config.yaml
vocab_size: 1551
init_std_o: 0.0312
learning_rate: 0.000792
MLP neurons of a small language model. Each row is named by its layer, matrix (gate and up: input weights) and neuron, and shows model dimensions 80-207. Each number is 128 + 32 x the weight over its row's rms, rounded and kept within 0 to 255. Numbers have three digits each. A neuron's up and down rows have the sign that makes its largest values positive.
After each neuron's rows, "fires on" lists the tokens most often at its 100 highest values on Wikipedia text that the model never trained on; "fires after" lists the tokens most often just before its 100 highest values on Wikipedia text that the model never trained on.

L13.gate1088:173143159117137114105102108109106142133085129135102153139123116119098137085178137109149159110148126164133139137102122140143126110136126172117098076115167139215086134159116097107075111120150086084121119057102138134136122142076141147141168188142143120117121099126166066142182167072113198158168147087085152169086127092127138157128121105047161172096120111137133151093123121144197105173105
L13.up1088:168103127136118085079161096205101110149103148148191141154084110113163176163155109090140096137146112157168141151163162125082115112134113106060109168118138139102075087114189097126187127096139098046136125141147133140124156175173134102166117116143126128161072156158118060108148129146148187146121130111140191131150110079142145131168166106095203150165084125123114115107163130089145124191175
fires on: "–", " ", "3", "ort", "2", "oc"
fires after: " ", "1", "2", " n", ",", "4"

L4.gate968:119144160173106123119120176136160056176164147129136060125081071090142125116165174082135162117170116136135131133103123135156125123113127116165123190145090122074172130141129097090094101119192156052191134100153139128094188140127159148082099139132063151066163149116142137118152103112094099167172138114102092203106120132122120131123137168156159165154144106135147119222153083129150116124101
L4.up968:115182181122165134133114167133142143105109065091106109167073140134135213161163129189146116119075086137130135169130114175067150139069131099114114100149084113074130130140140159206089098134139122093123126141176151152098147108112136167120105103094136135147131114124095143187161098117128137063182222067192113130193210135092187166152171126119094141138165146134134116100120057150107074093129
fires on: "born", "orn", " March", "f", ":", " August"
fires after: " (", " on", " b", "On", "orn", "ad"

L4.gate39:106168146114103062123108189110114087113124137194070149129093110112125163068171126077109068160150114156192103117175109148139123132152148069134139148104090118170124131135155092099136055112150134118177142119204160143152087174170124114144092125132103129180194165106103154119079117132115125156133099128122123157129072191162102104132166125134099074158107155204165103093109111158135150076070
L4.up39:151131157109122103140160147133111093118136140179080082126135152124095083038152184159097097078116076139145116153197155131186112128186148136164172152133088114115132152139094072129140129079103107137131146106113117091088164177093199158150132191177103141048148144092156142141094179121179131165070109115190027168117113068111113132122138167131153116151135103163149121134091140107176143082147
fires on: "ot", "at", "a", "ite", "ard", "'s"
fires after: " H", "er", " h", " ph", " wh"

L13.gate852:102157141117147104141130110158068176143135147080126158182110151136148068150163115139151111092137074170174116169136195153125104110131189148061144144106076063145123133122121092124140072191125184082169129097086146126136190116109126111138108144128140159151165107185099087170132125159152078144128190188083113124117127123143135155098162136121192168125046151118157127132157132116079159140112
L13.up852:174125140138138187053132086168118111151167083136143065127149188078059098118093128129101077151120066100141146149152147132089115196117136083114106175118126137120134120125115125083140164080110091138161158070118102162156134109116171133124148142151137137121179136114097112080081198122162137191184095164097071112139111123118145115105105117156169145098132172133166155134112026113068063124105
fires on: "1", "2", " ", "0", "3", "8"
fires after: "0", " ", "9", "|", "–", "7"

L5.gate12:084113103120162102132112149175121134135186129140110099041112112077149125102151073142111152152104137144067105179134120126119117097184170174151125104183100118144097179104155177147153177084128156189176146163126094114082132128169122121144152134151109109136114164156078165089026131134074134058148131152117108136156104128171064156101195095130131187141131144123140170127128126135089132103104
L5.up12:151129120158143098086168122152078163136085134139156134098113114176151155117124200105099170159155151092192156171138152138080126154094156175097119057129147086133166113150167132142125121156197106186117158135120114147151174096091135172150138116096182092166143113077120171121127150139144125084114144136154168085129094135097074103160074126121090140149132162182123163114145143129133084153052
fires on: "en", "ian", "a", "ic", "er"
fires after: "d", " Ind", "ant", " ind", "ed"

L13.gate1185:186131132129100157100110175142151150158101082105148133104148147156144174116126117109095141136111086170134089131140104120113178159181135151083117091099110094158159154106132105111088109102077091099112157089050106085111172064100128129079116092110105181099151107063070114186130129117148159093143146153068191047089105177116045113113152135138115163123042105155123182103163130104109127171146
L13.up1185:196116133118120093145149141179083107137159086141114113139179181133136104104140142147077068138152111087166145122166130171092147141114167174090151139143152110166098147081140075168087116084121144110107130110133069174175156100104109130149055104072197130150108122131149088136129110072165110166152124162116148117177105128143179139091106076115150089112148057156075099148134048111090093135107
fires on: " ", "1", "2", "9", "0"
fires after: "0", "|", "9", "–", " ", "-"

L13.gate498:139129135146117123104110127125122172128110132138047134129139127109083169173126122109138053115154116116109126111148103175097119087119134190123127120111190131185223134112162077149106117162119145163082156086110140157118065197106172105122069145115191144140125098116141122165088090132119074128185199128093096154122181137099097103088141110175186164093090145147088081109096145139171103137111
L13.up498:167136115115164182166174118153137111113199148093121074116071174120163125119183118137092126129111183138173188113170148110039142193090119136083154149087110193097108129156171150193182081105155127141129124182113103100134169150100103147082123170087115184106121162093107115125095096159092153191127105160158123126126104125073110124174147156172137106113142137143203124111120106076116171112097
fires on: "1", "2", " ", "0"
fires after: " ", "2", " ("

L5.gate1258:126218178114109144091130106103121123145143153106129120102154132113153087089131147142144144092111187125199190158115148184121100145151096131132142109069132117100139167120143172146164137160120148110120068187152092121144085098160115119149150098093137128183106082113114107090084130142064157141078114097058165094097115134142116103131171079100173156175152112143185152118110157144098095137160
L5.up1258:096098137202121088138102193146137048112093129169129077069169125188165162175137135084142135132159129169109183116104120136155132136057139178128083124171129119130119086144150128080156091055060124141148115070149106158170134152184160124111156116166111152121118083099118182138136143192125103134141130134098158109136126114114201158131119160125193101144133060130117103135101143146167147152055
fires on: "o", "is", "ers", "i", "at", "ot"
fires after: " v", "v", " comp", " prom", " inv"

L13.gate834:118147144086135089154115120161138080136173151155095100162075131035140119151171191117188080086059126078151180169118175133086151142055137103086147127106116076119165153071128104149161111158110096119151099083148164127107103183119122139145129101149135172154115108104095142137113168173108210137114110141098111148097133110105164145095120119194161130151108095097197150157083085114158103112137
L13.up834:146164160107125162204106084160149088153156141123067118137135139114119220123129153146159061143147129144146093155146118121154204139133119133101125122175165083141139144129118107103137125133090112127129150124091190103107144108164087132118066121133152181179111173195118095157100141118129185121186139179109085103222124153156141085100133127158126151204114118136179155069107060120121113146099
fires on: "2", "1", "3"
fires after: " ", "==", "==="

L13.gate1204:132138150115082129124155194098094201174108107079062136141136143115151080124192106093034137113115105141090128147157171165184135091158172137081172094104162125123108164090123176124103146102103099125183083135140128077158122145111119153132095052106157057125186126161185077102148122066121128133156153175172132119101131068108174133096115148159193095155145114154136118123160086123154097185153
L13.up1204:104137116130075105101066085092093172112115098160090131171078179149139128152148207119090136127181100052140052123122155165077078174106107114104083159155111088149153140059112117167149108086160143086144071153105124140098181198115124085093101147128170121128176100128179105122104097121184178140108130124148044113167133192097129155092129151108147132145118151111101171157118081084099085206110
fires on: "1", "2", " ", " fin", "3", "9"
fires after: "0", " ", "|", "–", " to", "9"

L5.gate605:219093136133154144110130137093163170131103159135178079102132115128131164141140133125138098104165108121191176145130106187158150115136120150132113149171155064077197146139083145115091160145115113105105141159140091121093123090180182120163163131161098119140103098137075072051128133087135163137179117080138109108124136091139163134087094051139138110163142126112047131112090138179082166134099
L5.up605:181191143079160176092093097133164113069162154165136150133143137130064138144075123214105156084132142076146146128104131142067153135175108091116066134133093164137165129135213110132170106160083116107130128134124141134114118091155142104196101131159136090155150153156152089203163150072154137098184148097109161145135154071100120112120105117116112139137124138089096091113109103163109173119118
fires on: "ch", "est", "ol", "ound", "al", "ury"
fires after: "r", "t", "re", "ut", "ent"

L10.gate939:117125116131093152134151103147132068175126118127137109180141105136081179153114111140090104108141067144124183138150099099114115188121105166108128143123086092128117121135095120136176138156073102091088094156162122192133144152176079162103147120130074163121089234110120116124144128082191172148095145101126141077139121121101090181110116156118060143091092112138105127118118130143187128104105
L10.up939:064157150153132085095134146126166129104173170117124170161100127132131101111107144131075108124153126143165109150125168134137103143138076130134111105041098148000146142093142165111114152127124159093067146120110111189131139174115086156162138119105066149136160136186140115099091127092104116152129104128151138110151117151136112079129104148118155126103067097143144228136067124116153122043098
fires on: "9", "1", "0", "2", "8", "6"
fires after: "1", "0", "9", " ", "8"

L4.gate1220:059150120143131129164113073152118089139148088196077116142116109138148150121152140135168160094158155104074133101119077128135108139147063189156223171106115142120167125145107160121092133166116123113188124134172128106124143107140159192142105106164133133096149123058182089137059088157134135086073127131134157139149070171153129087143159122094086157171109181133151110092082138171111146132154
L4.up1220:100182084105139101143045096102112109110119123118105161117136134175096068143123131133093143114122221129120134077102152092136115128067125142116093154163145116099124120138124106158104172144112088073155146129158149136166139124129183141160126122205176090129136154143136193204098124160206117149142090173151190156158148145117167172163130113075129148138137168185089142094095078195118175143122
fires on: "erv", "rib", "ut", "v", "m"
fires after: "ol", " Cons", " desc", "om", " min", "rib"

L5.gate1048:096166169160145161080094083141149154124142162110111110118161148151200150118160131156120049131159132151110172145164051078115101103100171131128119120111118053104182158120117067114097126104079101165130162090132124078133181158127095161102108134147095101167117161108101196108187112208118143067117145117095174095113152171149172116106139144138147113140090153125124125141142203118170110162172
L5.up1048:087134124150166102080115070147160107146132148095150130176128156086137099152099159122110161104120126142121112134138057131184083160147087148131125117069149084086125125066087119154156181124100101080140083130145116190075101143163111106096094070115118136121132163125151172143183142101192112168171158163097138149098076135160167086061116135128115143095126150127156116182123146153151095109136
fires on: ".", " of", ":", "u", "in"
fires after: " one", " No", "g", "ne", "e", "stit"

L9.gate1281:134133138109165083126125145171114131218157190154110114087094107142086129087111130162129115141118129103123179136092172143121101109168072146182106125083146155152111157096162087141194171115069099114079124132141101150186152113122112092125112119136118151141147179149108132149172143121132091142111115146151109148124118168125119088075115102131027110107099061104136124086136146102198120177142
L9.up1281:095111152104161142151136161154081138146158123118173118122126146086146099132120096119099121093120072109158168104081110171178127115106096110099114166144091143131059081069079079180120127160137158137134118152016146171130055080136081113167175062142105155106128142222158074138137094115101118125114117113181052127164122157114140146116116058161098163056145141068131119179122208173132148113076
fires on: "0", "7", "id", "as", "8", " us"
fires after: "9", "0", "iv", " dec", " rele"

L5.gate662:097110140087128119113091145164109099103160151177095139105087122112081089149157091161140111139152156119121168119151124131094178120158203099064109151120111052134098128133157096145077091065138129125112118086102188086137181162106088116102070097141128121172143061117090100129135137139116182160124085125091069115138089061116083086103126130151171190165136118156089104111161106154161144179108
L5.up662:035138125107178111075182126170171121126144158123114096110123051135143126129156133145180116121134135194098108091115173148094122056184169111103115166145054098121103177104155123094110096122176107087055092129137125144119180136156100131119159087164138108190099153123107134093095152166047133208168123143114149115130086111121129130093109144161170153117167157154076155083128088120120185162143
fires on: " "
fires after: "|"

L10.gate555:146170164116155153092107111150079092113151105118141139108129152142152124151092131167099186064138083144206157131153161162122119212090110173114056168096086134154114095156156135086095086183113138086175093132044129131104137048113141158163109144072133095117116137104097172147176117106171119128154178163114119138115098172113104178083105122156185170086082203143145132123168143167135135116127
L10.up555:133151123156112131072088171153132152208091165149136111133111103105118056166085095154079150132146145095126163141179150128150123141092163147133089150050125134128046139174154099172098192139161143158119117094129154161115154112138159189094125141122114108140104053119172179133067073075165143125150135137121071102165100179117110123111123165119088109151183152140111189125127122080091151105108
fires on: "9", "1", "ark", "8"
fires after: "1", "0", " m", " ", "9", "–"

L9.gate167:106112127082123111090085144085133094151109128114107056120078162090058152066166089139180170108098118093125134164125160106135087150179142122131115127130075107117123198170123173149086107129140153103204135080202142114083130118182140151163139106175124056056132073114087062123147165121112151157121152098093060127142132114142115185120136113150144142169128140127179107156235113126134114134134
L9.up167:136124085123093118098123177107156154188117150150084100116086081192197077136099152108150124083126127152132117070075114182081146081154122161080146154135118151161059104141097137156099130101094113108086083142103114103119170164120124068105094133149101140098153167046075167107139126154133138108169155140085173108171091153096083128175130120122151117089145143178073085147150136154153157125172
fires on: " |", " ", ";", " −", " |\n", " +"
fires after: " |", "2", "0", "4", " "

L5.gate414:116197076178117112107110113072069111193131105106123150098112105191115179139126065136099122165127164174137143152137076143109114172105134175111091129122119060130101144139070114198112136114116134091121126107112160085154090103116121097154123130141051176178116142108093141112132140207107050099131136125149114132134114153162116071129140125125125161137143172079113136111143111175147131086130
L5.up414:103168121140133167120139116106151130149163152132143147122105143139107163172069097168161101101174144121139057130098119135111139090160086126127073094115115145106157072126134113148162093149138167098085131066120195164115128125121043147116093123116131118180143170141089088091140127062128134102066097148134170112137163173156130105126188109099127124116214097167126100078145153167157107109129
fires on: "0", "if", "ree", "an", "s", "ed"
fires after: ",", " Cal", "c", " F", ".", "f"